{"n_kv_head": 10, "head_dim": 64, "d_mlp": 1728, "rope_base": 30000.0, "rope_fraction": 1.0, "bias": "none", "init": "trunc", "init_std_o": 0.0, "lr": 0.00138, "weight_decay": 0.22, "decay_shape": "linear", "seq_len": 512}
MLP neurons of a small language model. Each row is named by its layer, matrix (gate and up: input weights) and neuron, and shows model dimensions 400-527. Each number is 128 + 24 x the weight over its row's rms, rounded and kept within 0 to 255. A neuron's up and down rows have the sign that makes its largest values positive.
Before each neuron's rows, "fires on" lists the tokens most often at its 100 highest values on Wikipedia text that the model never trained on.

fires on: "-", " pre", " [", " non", " favor", " Semi"
L2.gate470 [131 114 136 144 135 117 122 142  89 140 124  80 135 143 132 132 171 141 134 173 126  97 110 122 157 140 113 126 178  88 142 106 168 106 150 144 134 120  81 101 113 153 164 128 112 109 136 129 146 128 128 170 139 129 154 156 190 132 129 179 166 138 125 115 140  89 127 142 145 127 176 130 124 121 133 141  71 151 174 144 104 134 133 129 128 137 121  88 134 148 124 101 117 180 155  97 130 162 119 114 125  88 150 177 132 132 102 145 132 126 119 116 130 121 106 138 133 111 100 154 152 141 116 173  86 149 124 136]
L2.up470 [160 131 129 159 114 145 157 107 120  95 105 148 147 134 156 154 134 156 135 103 148 158 136 109 136 124 143 115 112 129 181 121  94 140 154  97 188  97  88 139 120 162 144 134 106 138 160 131  58 162 107 120  84 151 125 106  94 118 165 162 121 122  99  98 138 108 130 125 124 126  89 132 171 146 144 100 130 123 177 101  75 118  92 142 115 144 141 172 136 127  86 105 155 114 130 118 149 129  91 163 112 132 162 119 138 107  89 100 131 110 140 106 115 123 144 109 166  98 139 172 149 113 137 124  98 153 133 103]

fires on: ";", " and", ":", " as", " –"
L8.gate748 [107 163 124 137 117 113 123 118  98 135  99 140 128 123  93 129 143 120  82  92 130 174 104 134 142 136 183 169 112 141 160 152 146 116 123 142  96 156 111 130 159 138 108 137 142 144 120 149 147 183 189 123 142 151 120 131  45 142  92 111 151  96 152 121 141 102  91  67 168 121 146 110 131 137 139  86 107 147 159 117 124 158  86 103 137 133 153 145 105 125 129 131 112 104 138 114 121 129 132 127 156 136 132 141 152 118 190 189 156 107 104 104 136  91 146 105 132 138 135  90 145  97 121  92  75 128 145  92]
L8.up748 [113 142  95 112 134 143 135 138 139 119  99 125 134 160 124 176 113 149 143 109 134 151 104 145 195 134 138 136  90 166 131  97 131 142 150 160 186 118  74 134  91 164 152 147 150 194 142 150 141 117 150 127 121 110  88 146 113 149 131 125 131 107 158 106 139 121 133 147 132 128 107 130 177 132 115 130 115  97 101 152 142 129 128  98 169 149 146 168  85 177 151 106  83 144 143 109 113  99 171 153 166 140 147 170 147 128 171 149 150 112 202 110 153 143  89 104 129 141 139 149 123 101 113 136 122 117 131  93]

fires on: "n", "ster", " learn", "ian", "tract", "ward"
L4.gate23 [140 125  99 170 136 183 156 137 102 118  69 140 158  85 131  96  99 125 146 145 126 147 131 127 187 106 140  87 171 106  95 131 106 135  97 135 122  84 123 178 113 143 115 118 126  92 131 115 125  90 157 111 144 145  96 124 150  95 138 127 155 142 163 117 134 122 133 164 137 130  78 135 138 153 133 148 135 155 148  82  88 113 127 148 132 132 136 116 116 155 124  85 131 140 117 151 133 130 128  92 121 130 156 146 109 125 147 113 150 120 129 101 125 119 174 127 164 108 152 101 152 189 124 120 112 138  89 110]
L4.up23 [110 107 102 133 131 127 108 117 107 129  80 118 180 160 119  79 141 147 179 136 107 112 154 114 133  85 121 128 126 144 137 145  76 120 137 144 106 114 117 159  64 126 141 154 114  90 114 105 120 134 115  91 113 147 112 109 120 124 111  94 142 168 113 134 107 169 172 130 144 157 129 156 127 142 142  89 150 131 109 131 104 157 125 146 108  89 125 153 101 111 138 137  93 178 124 132 164 121 122 138 100 115 121 102 105 135 124 151 138  93 113 123 173 132 111 125 152 144 124 103 168 112  95  96  99 115 136 148]

fires on: "s", "e", " (#", " £", " ESPN", " #"
L2.gate770 [125 107 107 140  82 133 138 141  97 114  82 106  97 149 158 140  96 155 129  94 190 108 123 104 143 135 145 131 123 106 110 137  92 136 115 139  94 110  94 102 131 125 109 137 134 101  95 105 160  99 111 145  92 170 134 152 129 116 151 160 131 142 160 149 166 156 144 145 146 128 100 129 108  90 153 149 166 129 126 131 159 191  98 123  73 137 125 137 101 127 144 158 122  98 106 162 125 123 188 103 187 120 139 118 139 110 123 168 140 113 118 151 123 145 138 127 129 159 161 125 138 150 136 131 130 142 130 124]
L2.up770 [134 141 155 129 107 158 161 150  95 120 157  85 161 152 146 112 115 114 125 145 108 142 127 142 117 172 133 154 144 113 123 115 119  90 105 106 117 115 119 122 140 163 102 172 109 140 126 172 160  88 152 154 137 174 139 155  91 100 153 161 135 115 139  95 115 148 126 125 125 124 138 142 119 102 160 128 104  98 113 135 124 112 139 166 113 120 105 129 132 166 139 155 136 131 139  79 200 131 137 124 151 106 121 151 130 127 163 159 110 138 142 127 106 148 163 153 151 111 106 115 141 116 150 110 120 112 124 105]

fires on: "'", "lo", " record", " Record", "-"
L8.gate563 [140 105 147 113 151  87 121 147 141  99 143 112 153  90 104 134 162 137 131 107 126 118 154  93  88 124 125 128 114 136 116 139 133 162 128 126 102 115  70 113 153 134 109 112 134 135 129 129 127 125 144 128 108 125 138 119  96  97 123 148  63 162  97 138 128 129 160  80 167 112 149 128 138 148 116 104 109 156  72 149 130 157 154 101 116 145 139 101 105 117 151 118 131 100  92  89 176 148 185 138 138 105 173  67 158 118 105 107 123 111 129 142 115 153 138 115 140 147 144 108 110 168 158 142 182  57  90 158]
L8.up563 [142 146 131 118 149 163 120 134  85 142 145 133 170 146 122 105 128 112 169 132 106 100 175 166 143 157 163 102 126 110 136 142  96 109 144 128 136 113 162 157  91 137 129 150 133  96 132 146  99  89 115 121 127 119 135  97  72 164 121 133 148 141 138 108 118 112 120 154 182 129 171 126 104 134 155 109 137 139 119 135 146 137  77 156 119 108 110 139  93  95 115 106  96 127 147  83 130 108 119 120 118 104  98 108 147  81 132 123 142 169 122 132 140 175  97  99 156 190 129  93 181 114 132 145 124  99 100 168]

fires on: "s", "'", "-", "ing", "ick"
L8.gate1702 [123 140 120  87 184 150 126 180 135 103 142 128 105  96 126  91 135 102 128 124 137 164 146  93 106  93 106 150 148 135 112 141 192 142 125 122 149 123 114 131 137 138 112  68 132 148 145 142 157 145 129 122 173 128 134 120 104 103 143 153  95 147 112 152 123  97 161 160 114 119 126 142 154 135  76 147 145 147 131  99 185 133 114 167 138 141 115 147 102 129 140 143 174 181 126 140 103 136  83 121 153  86 132 119 129 155 156 142 106 136 121 164 113 157 148 134 137 142 149 139 172 169 143 109 137 133 105 116]
L8.up1702 [143 148 170 152 156 126 107 122 110 140 148 129 130 113 128 136 152 116 163 160  59 149 121 162 140 114 100  81 100 123  91 122 140 151 105 129 126 123 162 133 136 109  86 129 113 152 114 109 135 121  81 174 174 136 121  91 113 151 132 155 126 148 128 156  90 129 121 136 139 115 111 152 145 127 125 116 125 146 135 118 126 104 119 175 123  84 103 129 148 117 145 146 116 131 158 113  81 140 118 105 108 105 103 137 100  89 133  90 127 153 115 131 151  91 112 157 127 131 179 116 139 140  77 159 179 118  98 105]

fires on: "a", "i", "y", "ki", "en", "ra"
L4.gate350 [ 75 130 144 109 173 113 140 145 137 128 139  95 113 123 156 168 175 108 151 147 126 120 106 124 159 106 147 131 125 119  76 121  74 144 130 167 172 128 125 114 118 109 109 101 124 112  90 110 132 150 105 130 124 141 108 108  95 115 131 170 108 142 135 146  89 159 124 131  96 133 116 116 130 145  94 136 112 133 119 118 129 143 124 140 107 135 168 137 134 143 106 139 128 137 115  92 152 145 150 137 134 128  88 139 181 132 128 178  72 126 151 121 133 141 137 140 160  82 132 142 121 128 149  78 112 110 109  98]
L4.up350 [124 124 135 122 146 117  97 163 143 119 117  99 148 154 149 128 124 142 109 143 112 155 112 143 125  76 156 152 134 158 146 122 127  84 161 158 134 134 110 105 128 146 162 101 133 147 103 120  84 125 139 150  93 173 133 120  84  83 119 137 145 139 106 140 124 118 152 133  71 119 107 141 109  89 122 157 114 100 171 102 100 115 120 135 127 145 111 106 143 124 108 141 162 159 138 122  98 119 108 104 113 187  77 100  90 147 147 126 120 114 154  99 107 114 114 147 124 127 142 179 117 123 147 137 105  88 117 185]

fires on: "s", "os", "b"
L8.gate359 [111 125 125 114 112 119 195  95 151 118 120 109 130 124 134 140  78 146  97 102 151 126 107 123 134 133 141 119 107 173 151 130 121 150 151 113 122 132  93 144 134 101 105 140 140 117 140  80 142 133 101 135  84 138 168  90 150 153 107 154 132 125 142 108 132 155 115 100 128 118 136 121 137 100 101 108 108 130 133 116 162  98 104 166 103 128 130  52 127  91 152 143 145 136  84 133 129 143 149 177 156 133 128 140 133 123  86 157  71 112 135 131 121 108 145 145 153 104 154 134 166 113 100 149 135 104 133 110]
L8.up359 [168 136 121 162 140 143 132 154 124 166 137 123 144 115 146 124 137 108 144 114 113 124 124 131 115 108 107 114 141  70 139 117 141 128 122 136 161  82 129  73 157 162 112 117 125 102 140 125 173 102 132 108 112 145 136 139  94 109 136 147 118 133 114 130 103 151 159 161 128 104 166 119 132 117 166 154 120 137  83 110 144 136 155 111 147 161 133 152 130  87 196  73 157 132 108 167 140 106 115  86  91 113  67 132 106 132 125 130 131 149 128 123 116 159  99 142 128 103 130 120 125 135 109 159 133 107 151  85]

fires on: "im", "bil", "il", "yl", "tic"
L2.gate1468 [105 129  91 108 175  95 127 100  84 122 136  72 144 126 123 126 107 118 126 118 110 117 123 120 121 142 136 136 177  80  86  92 103  85 126 117 148 189 132 133 112 111 108 138  74 135  88  80 109 135 144 145 170 144 129 122 119  95 126 113 130 140 108 101 173 138  94 139 144 106 143 120 124  95 157 157 148 116 125 149 127 121 114 130 120  98 158 145 120  80 136 142 148 140 130 141 149 152 137 151 118 149 115 120 120 139 114 144  61 166 133 137 135 156 165 122 114 142 129  90  97  99 159 149 124 138 170 151]
L2.up1468 [136 104 141 111 159 106 157  91 148 104 128 101  99 171 122 129 154 132 130 155  72 125  96 103 130  83 107 131 121 148 138 126 130  77 107  97 155  79  85 113  95 120  78 135 128  96 130 108 117  96 102 140 125 133 134 113 114 102 150  96 136 115  74 107 149 120 115 110 164 134 145  98 123 102 140 143 155  97 152 157 128  96  84 133 100  86 148 107 119  85  61 157 158 158 141 159 140 137 161 114 165 111 111 113 142 154 138 138 117  98  84 135 131 159 121 109 116 136 161 131 123 122 110 120 135 123 101 140]

fires on: "il", " Southern", " South", "ol"
L4.gate564 [150 127  97 146 126 159 160  73 147 114 131  99 130 157 155 157 161 120 142 133 140  98  80 146 115 141 139 153 114 116  98  99 133 112 119  97  69 164 118 105 105 102 144 144 118 147 111 119 129 109 130 121 126 123 137 159 158 120 152 133 144 145 121 129 135 164 105 106 125 126 162 108 114 148 164 162 150 128 139 129 105 137 163 153 124  95 153  85 167 105  81 118  99 147 137 113 142 108 139 144  89 131 161 135 110 118 139 104  96 153 113 117 132 128 118 113 127 187  99 135 122  88 113 100 151 121 104 117]
L4.up564 [102 109 124 151 152 144 116 122 129 132 119 151 106 172 108 131 101 151 152 129 135 127  86  93 164  94 163  83 120 146 158 144 142 112 141 134 124 112 169 148 160 131 119 111 127 122  91 178 134 159 110 130 153 125  94 144  97 127 109 131 124 143 126 116 128 107 144 114 161 125 130 147 131 110 107 149 126 136 131 149 123  60 153 104 123 102 138 136 118 126 137 144 116 127 128 163 168 121 111 150 112 146 150 147 159 138 123 140 127 121  92 115 138 126 111 117 169 140 127  99  96 119 159  80 124  99 126 137]

fires on: "pe", " Pe", "mi", "di", "i", "ki"
L8.gate1236 [162  98 123 112 102 115 115 128 155 109 139 132 158 168  87 117 126 135 132 156  43  86 110 160 136 169 158 146 150 124 131 142 112  99 105  87 120 116 132 131 122 120  89 106 154 151 119 124  97 180 107 119 128 120 104 167 138 139  98 144 147 136 106 131 144  94 165 132 127 133 122 130 105 162 125 136 175  66 152 124  97  94  98 111 107 148 121 118 151 135 112 119 105 110 164 113 150 138 133 138 156  88 165 153 127 148 159 119 128 108 165 138 122 175 140 138 144 124  71 108 149 148 104 161 142 139 118 121]
L8.up1236 [126 151 117 107 117  71 172 159 177 125 113 144 131 142 106 108  99 128 154 146  55 171  81 125 142 151 119 122 133 129 119 168 134 145 116 127 113 121 131 134 117 120 135 113 136 135 119 166 135 162 116 122 151  91 152 131 120  84 109 125 144 145 134 100 120  81 126 133 153 110  93 122  96 151 129 133 132 136  99  93 105  84 136 156 130 132 140 139 126 152  88 101 125 151 111 104 104 120 144 100 142 119 132 105 118 172 165 136 104 114 150 129 107 157 119 144 139 135  70 117 150 139  78 156 155 170  87 133]

fires on: "0", " line", "br", " Tro", " article", "tro"
L8.gate1458 [120 142 155 133 106 102  94 149 136  90 159 160 114 149  91 112  88 116 132 124  82 133 102 145  91 124 110 125 105 131 106 139 110 105 162 116 145 113 146 137 184 156 155 134 111 127 159 134 119  87 118 133 113 121 138 125  82 124 136 105 152  81 119 134 142 182 153 131 160 160 119 124 132 118 120 135 100 148 109 117 129 128 148  99 120 102 141 112 116 149 110 148 128 124  79  93 132 173 149 121 133 168 133 114  74  81 132 129 117 167 107  84 121 142 117 130 163 161 105 111 148 173 169 121 169 116 115 102]
L8.up1458 [126 149 157 110 100 141 113 123 171 103  79  90 155 145 123 121 138 110 102  94 116 103 104 117 163 102 105  95 159 134 113 110 131 143 127 137 135 114 120 147 140 173 143 100  96 140 141 160 113 110 148 106 123 181  87 135 147 139 154 129 139 131 106 142 149 167 158 115 156 131 138 111 123 184 185 134  94 145 123 134 124 136 157 118 121 138 120 135 115 116 124 135 113 125 110  96 129 166 157 115 159 128 127 138 100 105 102 119 172 123 124 157 161 104 131 140 121 162 111 152 164 144 125 106 133 121 114 108]

fires on: "\n", " Lord", "count", " report", "tch", ":"
L2.gate1302 [ 90 139  94 144 162 137 123 135 122 134 141 161 147 138 116 157 153 117 167 128  97 143  89 107 126 175 124 146 136 128 114  97 123 122 118  92 167 123 157 124 122 158 111 125 167 161 188 156 164 108 111 113 132 147  90 115  77 126 151 155 147 156 117 112  82 146 119  64 119 123 144 138 130 157 110 139 158  99  84 121 134 107 116 120 126 173 135 114 140 132 147 118  99 141 120 130 147 114 122 193 100 153 104 115 109 107  92 124 125 150 126  82 180 108 138 105 142 146 103 138 139 168 102 138  95 135 107 131]
L2.up1302 [131 129  95  94 133 140 111 118 134 159 129 101 144 156 153 163 138 121 157 133 103 129 169 143 115 145 116 148 153  93 132  77 158  83 124 161 189 169 107 128 167 142 109 143 134 196 178 123 130 121 113 123 140  73 158 149 100 139 138 128 177 163 177 134 142 123 129 128  89  99 139 150 152 152 137 150 128 146 129 122 134 114 167  92  57 160 139 154 163 128 107  93  99 109  74 108 124 136 135 118 110 143 113 158 151 119  97 124 134 139 104  90 136  94 165 101 118 142  69 158 150 151 176 108  96 130 139 104]

fires on: ";", ".", ":", "\n"
L4.gate1638 [157 169 102 151 119 121 133 125 125 173 138 138 107 136 145 163 104 126  81 136 107  96 114 127 124 123 149 120 135 104 142 116 145 104 154 162  95 132  95 150 115 150 134 154 147 116 112 151 136 114 149 125 162 130 128 125  96 107 121 182 125 154  89 124 125 121  80  96 124 122 134 118 153 109 146 136 141 118 113 130 153 165 115 104 133 126 153 108 136 150 141 114  92 141 144 108 128 104 102 140 118 119 112 150  78 128 130 183 156 108 132 143 138 116 108 118 127 136 157 124 132 140 161  75 120 158 114 138]
L4.up1638 [110 104  92 134 153 104 105  99 121  84 176 159 135 145 106 120 115 132  94 132 131 150  96 143 141  84 127 126 140 139 120  98 135  97 146 115 130 158 130 135 144 149 157 137 184 166 134  74 171  71 148 133 180 100 124 121 132 111 114 135 161 164 156 126 149 116 102 154 168  91 134 176 180 143 179 200 106 126 108 147 168 135 114 116  96  69 154 154 140 158 130 123  90 143 164 100 151 161 134 156 138 135 117 143 182 140 167 120 103 132 104  99 139 126 128 161  92 122 109 114 124 129 139 119 112 141 148 122]

fires on: "f", "b", "v", "s", "in"
L4.gate1487 [175 139 121 107 138 111 173 136 109 120 163 136 136 154  85 189 129 131  99 108 173 126 161  96 129  98 158 147 118 162 122 102 124 130 172 112 132 128 155 132 112 124 177 115 153 113 136 107 144 107 123 107 109 187 106 100 109 123 121 127 122 100 152 134 119 112 125 140 139 137 167 171 102 185 128 117 117  92 134 127  93 121 141 165 163 114  95 119  86 116 155 132 139  98 140 151  95 131 154 137 126 131 140 173 130  88 151 162 125 128  98 157  87  96 127 135 104 143 127 135 148 128 115 136 106 133 114 155]
L4.up1487 [128  95 138 162 173 123 115 103 116 119 121 120  96 132 107 101 178 111 114 122 126  95 107 187 126 187 125 121 141 127  91 132 161 120  82 112 138 159 152 127 130 140 131 153  79 144 159 112 153 115  94 163  78 123 128  91  89 124 110 126 134 171 116 112 127 152 133 143 163 100 162 123 112 125 167 174 116 131 147 134 141 112 154 133 146 154 135  91 126 152 113 151 103 125 150 115 168 101  87 151  98 156  74 179 123 120 149 167 156 106 143 122 136 152  96 131 120 110  79 120  83 131 136 151 128 119 106 119]

fires on: "n", "ian", "i", " American", "an"
L4.gate730 [151 123  91 171 129  84 100 114  95 113 129 143 132 163 141 137 130 133 138 132 130 126 150 149 184 119 146 140 133 160  88 162  81 145  89 141 117 118 111 129 100 142 118 126 113 156 102 111 131 123 210 118 140 114 134 147 134  84 135 119 180 122 159 127 134 126 121  70 146 138  89 165 122 133 106 133 112 138 174  76  99 114 118 146 128 181 144  96 162 107  88 102 134 109 119 154 147 102 109 134  94 157 134 106 136 117 123 150 134 118 138 140 164 129 148 127 120 117 141 158 146 109 153  95 108 128 149 136]
L4.up730 [119  77 100 162 138 130 104 150 131 122 124 141 134 143 163  96 136 170 156 129 141 146  98 136 124 111 128 145  68 175 111 138 135 156 117 139 152 133  89 125  87 156  98 130 119 146 112 113 116 116 160 140 176 140 153 128 121 129 161 180 160  81 136 106 144 115 110  97 114 126 187 141 114 122 129  82 141  91 130 104 104 119 130 113 138 124 109 107 132 137 128  95 161 121 131 131 106 105  81 131  98 109 115 124 144 149  91 150 157 160 142 141 141 145  99 153 109 132  99 143 123 137 130  89 120 120 212 118]

fires on: " Ben", "en", " Steve", " Lin", "n", " Ron"
L2.gate690 [147 149 136 188 143  98 190 129 118 171 118 102 132 159 123 129 143 115 122  92 159 145 119 151 127 129 118 162 144 137 102 177 127 107 157 140 103 129 132 137 127 173 105 159 104 110 127 148 114 149  84 149 140  51 127 126 111 102 142 129 106 151  65 130 103 134 180  89 141  95 118 150 138 104 132 100 132 117 148 142 119 144 168 121 116 129 143 132 142 145 121 143  87 190 134 111 149 116 137  96 109 120 106  96 115 149 138 121 147 105  92 107 143 127 121 154 102 105 173 105 134 131  95 134 113 101 127 132]
L2.up690 [139 143 128 195 161  93 170 114 154 119 144 112 151 172 131  94 144  96 143  99 124 126  84 132 125 114  99 128 109 119 121 120 152 101 145 131  84 112 137 143 134 140  90 131  98  99 126 109  88 164 138 144 126  65 125 124 138 130 127 148  92 121 125 132 119 129 160 113 104  85 113 135 129 101 119 133 128 107 122 172 140 160 152 120 132 102 127 143 132 129 110 184 110 173 136  72 133 138 154 109  94 139 114 110 104 115 130 116 125 103 133 110 163 117 138 162 102 122 142 104 115 139 118 155 164  87 129 141]

fires on: "al", "il", "el", "ol", "dal", "all"
L4.gate971 [119 136 128 150  92 147  99 120 151 134 139 138 119 139  98 130 118 140 111 158 105 120 102 112 107 110 102 127 121 149  71 120 114  83 201 177 137 141 122 122 100 139 130 116 121 132 125 128 180 110 110 125 107 133 141 150 121  92 102 149 160 145 124 148 146 131 106 137 155 106 142 166  98 124 140 106 114 130 149 127 156 143 150 116 122 121 125 104 155 118 155 125 128 140 138  73 119 165  96 119 121 136 130 126 107 134 148 130  71 119 144 110 137 106 104 105 101 173 121  90 116 150 156  84 131 108 127 113]
L4.up971 [135 151 102 159 148 145 139 143 163 128 120 172 110 127 113  99 108 128  94 114 113 101 146 117 149 117 123 108 115 116 139 138  91 118 152 128 114 138 170 129 144 177 134  97 133 174 112 124 159 144 108 132 156 136 115 118 133 114 145  78 127 161 123 144 193 120 165 126 111 114 136 175  96 152 104 122 153 130 114 127 100  87 132 115 133 131 103 104  72 153 106 110  82 107 164  90 130 145 115 148 135 109 122 161 141 146 130 132 117 115 127  64 135 141  53 134 141 146 167 109 135 149 172 127 158 133 160 139]

fires on: "ger", "tro", " Tro", " Los", "Lo", " Kra"
L2.gate1415 [125 146 122 146 129 129  64  82 139 128 144 165 101  98 113 164 115 130 142 105 127 155  99 118 182 128 152 143 142 124  87 119 157 100 103 168 121  99 121  82 195 136  89 121 132 148 138 134 103 135 116  96 102 107 118 142 107 157 164 134 170 132 146 104 152 159 158 149 124 149 159 139 164 110 168 170 114 135 150 106 117  90 130 122 141 189 146 151 124 121 109 118 112 133 125  97 125 149 122 126 154 143 114 144 138  99 119 133 132  46 163 101  92 123 141 139 101 100 118 166 154 104 136 140 100 112 113 124]
L2.up1415 [ 74 133  89 170 147 148  86 141 154  96 126 121 140 111  54  93  84  99 155 110 113 138 133 134 172 122  89  96 143 152 134 152  89 135  64 133 107 103 109 146 160 159 143 122 153 121 134 154 139 103  90  92 105 153  95 139 144 150 147  94 130  98  62 117 171 112  89 116 133 156 167 121 118  99 160 140 126 157 114 115 116 141 157 135 140 115 149 128 172 122  98  97 144 128 107  96 130 142 147 133 166 127 130 140 134 146 104 120 136 136 150 153  89 128 136 149 101 133  94 138 110 158 128 122 124  89 152 124]

fires on: "e", "d", " Mc", "bb", " Ty"
L4.gate1020 [104 124 142 149 110 139 179  94 118 192 135 118 147 154 111 139 120  83 108 160 123 105 129 158 116 125 141 168 136 149 114 141  99 164 133 148 116 134 147 133 117 161  85 141 118 122 124 138  86 153 144 123 111 157 118 110 113 153  81 132 118 123 129 115 158 130 166 135 158 152 101 126 129 104 147 146  81 140  98 126 131  86 144 144 143 150 178 137  58 113 125 125 160 143 149 132 113 115 133 162  72 108 150 151 117 116  98 124 138 176  85 122 144  68 141 157 130 141 120 185 145 106 107 116 140 152 104 133]
L4.up1020 [120 127 131  98  88 125  97 115 127 114 163  95 128 123 123 110  95  93  88 134 103 110 135 146 153 154 159 134 152 134 120 155 163 145 124 145 178 144 138 136  97 123  71 155 151 143 101 162 151 189 130 119  86 135 162 134 127 126  94 138 111 143 112 121 139 155 148 124 146 159 163 132 129 102 151 111 113 124 147 107 140  99 144 160 100 160 128 122 139 103 145 169 139 136 138 105 100 134 136 126 146 115  92 101 163 143 108 112 156 103 111 136 152 115 124 145 130 103 128 140 121 115 128  98 105 179 117 135]

fires on: "mar", "le", "all", "em", " Pala"
L4.gate1324 [126 145 141 136  77 109 168 141 125 138 123 142 137 148 137 135 100 133 151 173  92 153 194 135 132 110 151  90 179 141 133 119  57 104 156 122 108 102 121 126 115  98 176 152 101 118 143  99 164 147 105  85 107 154 154 140  84 150 126  73 149  90 121 130 133 132 124 164 121 115 167 151 121 115 120 157 137 131  97 116 168 112 126 103 116 133 129 108 121 130 112 115 112 123 134 137 145 146  96  98 103 143 187 108 148 108  75 101 175 137 124 122 158 107 103 112 116  89 142  97 112 137 129  81 137 154 150 130]
L4.up1324 [143  88  96 127 115  78 112 139 139 127 133 140 124  94 135 170 149 128 109 143 156 188 101 122 136 129 107 122 120 119 151 124 135 133 108 106  65 145 138 126 159 112 114 143 162  79 113 110 147 108  66 144 104 121 120 141 128 136  88 167 141 151 103 124 103 111 123 131 146 145 121 146  82 149 116 133 119  99 135 102 160 131 128 121 155 104 121 117 147 112  89 137 110 154 104 124 113  73 121 134 127 131 172 128 133  87 148 147 140 126 116 134 130 118 117 140 105 159 152 145 122 116 125 101 131 152  95  96]

fires on: "u", " Hu", "ed", "ing", "I", "es"
L4.gate759 [126  85 138 114 124 119  98 110 124 108 134 144 147 133 149 148 156 147 152 154 136 140 114 121 112 109 144 130 149 156 170 110  69 125 161 171  92 151 147 125 125 110 141 106 148 196  87 113 162 104 117 138 143 110 117 120 155 104 162 134 160  92 129 120 134 138 128 177 143 160 127 129 149 134 146  80 119 123 136  82 120 127 123 103 131 135 156 141 133  86 129 137 149 144 186 127 118 121 147 111 135 124 155 122 132 132 138 105 140 113 115 214 139 120 125 133 145 135 140 133 146 147 130 159 169  97  72  92]
L4.up759 [130  92 157  99 131 109 141 106 175 139 111 136 133 130 105 142 162 139 102 162 168 138  89  98 125  92  96 126 161  94 133 118 108 142  91 177 134 178 106 112 152 111 125 145  80 126 138  96 116 109 144 101 123 105  95 115 111 158 125 140 146 141 163 127 152 107 121 107 170  96 124 141 183 124 115 139 126 109 121 136 123 100 151 126 109 120 125 139  95 139 123 148 144 124 135 128 124 106 132 150 126 102 128 118 113  94 122 139 121 106 119 147 124 148 125  93 121 148 122 110 123 139 120  60 138 139  97 158]

fires on: "min", "sh", "mod", "r", "q"
L2.gate339 [155 106 182 126 119 109 119 146 108 141 161 118 129 139 115 148 119 174 118 133 171  96 145 148 113 149 109 125 126 139 133 115 145 113 133 161 123 196  91 139 157 126 117 139 118 150 172 168 131 153 106 143 152 170 138 158 116 123 116  73 117 164 144 117 108 103 164 127 121 124 106 105 115 113 132  76 131 101 102 175  97 118 117 108  97 173 109 139 107 130 133 101  93 104 134 152 124  99 121 144 127  89 127 143 107 134 126 125 155 184 100 118 146 137 156 125  89 155 153 166 108 154 125 104 194 108 106 157]
L2.up339 [121 114 136 124  96 122 101 120 130 116 163 100 124 153 139 148 116  86 143 174 122 109 127 136 113 152 102 133 145  94 121 120 133 129 119 111 123 129 121 134 136 116 111 130 125 139 125 132 147 121 108 118 141 143 154  95 126 107 186  77 129 150 100 145 120 133 125 155 141 121  93 131 173 133 128  95 131 124 142 141 133 125 146 120  96 176 106 135  85 131  78 122 127 133 149 162 136 123  73 142 122 145 139 114 122 203 146 122 163 197  96  99 133 120  82 128 181 137 127 107 133 136 130  93 152 138 127 167]

fires on: " All", "ut", "st", "est", " Fund"
L2.gate1434 [124 162 138  77 108 119 121 142 142  93 129 149 154 126 158 127 137 112 134 101 128 139 110 160 142 114 135 150 112 100 115 137 157  64 129 139 126 159  88 170 153 127 127 151 143 150 118 146 153 160 155 116 151 122 115 105 140  87 148 118  66 162 130 116 153 119 121 132 121 196 129 157 101 109 123 106 174 158 111 169 158 130 145  92 147 138 163  96 121 134 114 147 155  86 128  85 146 126 146 128  93 111 128 127 126  93 102 138 111 175 115 127 112 189 117  97 104 155 146 117 102  96 186 122  88 162 110 170]
L2.up1434 [123  99 131 145 109 169 140 122 115 117 142 142 104 141 136 107 111 140 140 140 134 154 101 181 146 135 111 111 119 151 129 117 114 129 116 133 110 153 103 126 167 111 120 129 150 120 156 149 138 108 151  68 125 131 121 131 143 117 177 127  69 172 131 166  92 123  98 141 110 128 125 103 142 117  87 104 122 102 158 155 140 146 130  77 102 137 107 173 166 162 113 104 133 123 162 137 113 150 169 109 138 109  76 134 104 144 121 165 104 142 107  97 169 144  95  45 138 115 157  86  86 126 108 116 122 157 130 133]

fires on: "\n", " was", " before", " until", ","
L8.gate1520 [141 140  98 130 123 105 119 137 166 130 148 135 111 153  97 135 115 153  71 116 166  98 117 119 136 120 124 117 107 156 151  89 131 142 122 158 163 124 164 113  90 108 133 120 144 147 113 145 181 145 144 135 167 129 114 112 118 154  93 165 130 131  97 134 117 144 121 159 147 147 142 122 141 114  88  85 131 134  84 178 162 127 124 111 141 158 133  86 136 133 118 133 146 151 109 130 143 169 132 124 158 135 166 131 142 149 129 142 111  98 131 141 136 191 137 146 157 116 124 138 120 160 119 111 164 110 106 150]
L8.up1520 [129 135 130 108 116 121 148 114 155 177 166 114  80 156 146 138 120 172 120 128 133 113 119 113 131  64 153 107 101 170 146 118 113  95 146 140 132 154  94 108 138 131 120 116 145 168 112 110 130 152 161 129 112 117 134 152 113 144 112  93 159 138 164 128  98 134 138 100 125  95 118 111 155 140 131 163 130 170 144 145 136 124 102 114 157 144 104  96 143  80 127 129 130 122 115 123 127 109 124 110 144 112 155  84 145 125 145 114 114 110 120 122 157 159 126 134 117  96 143 110 189 103 150  99 121 148  93 182]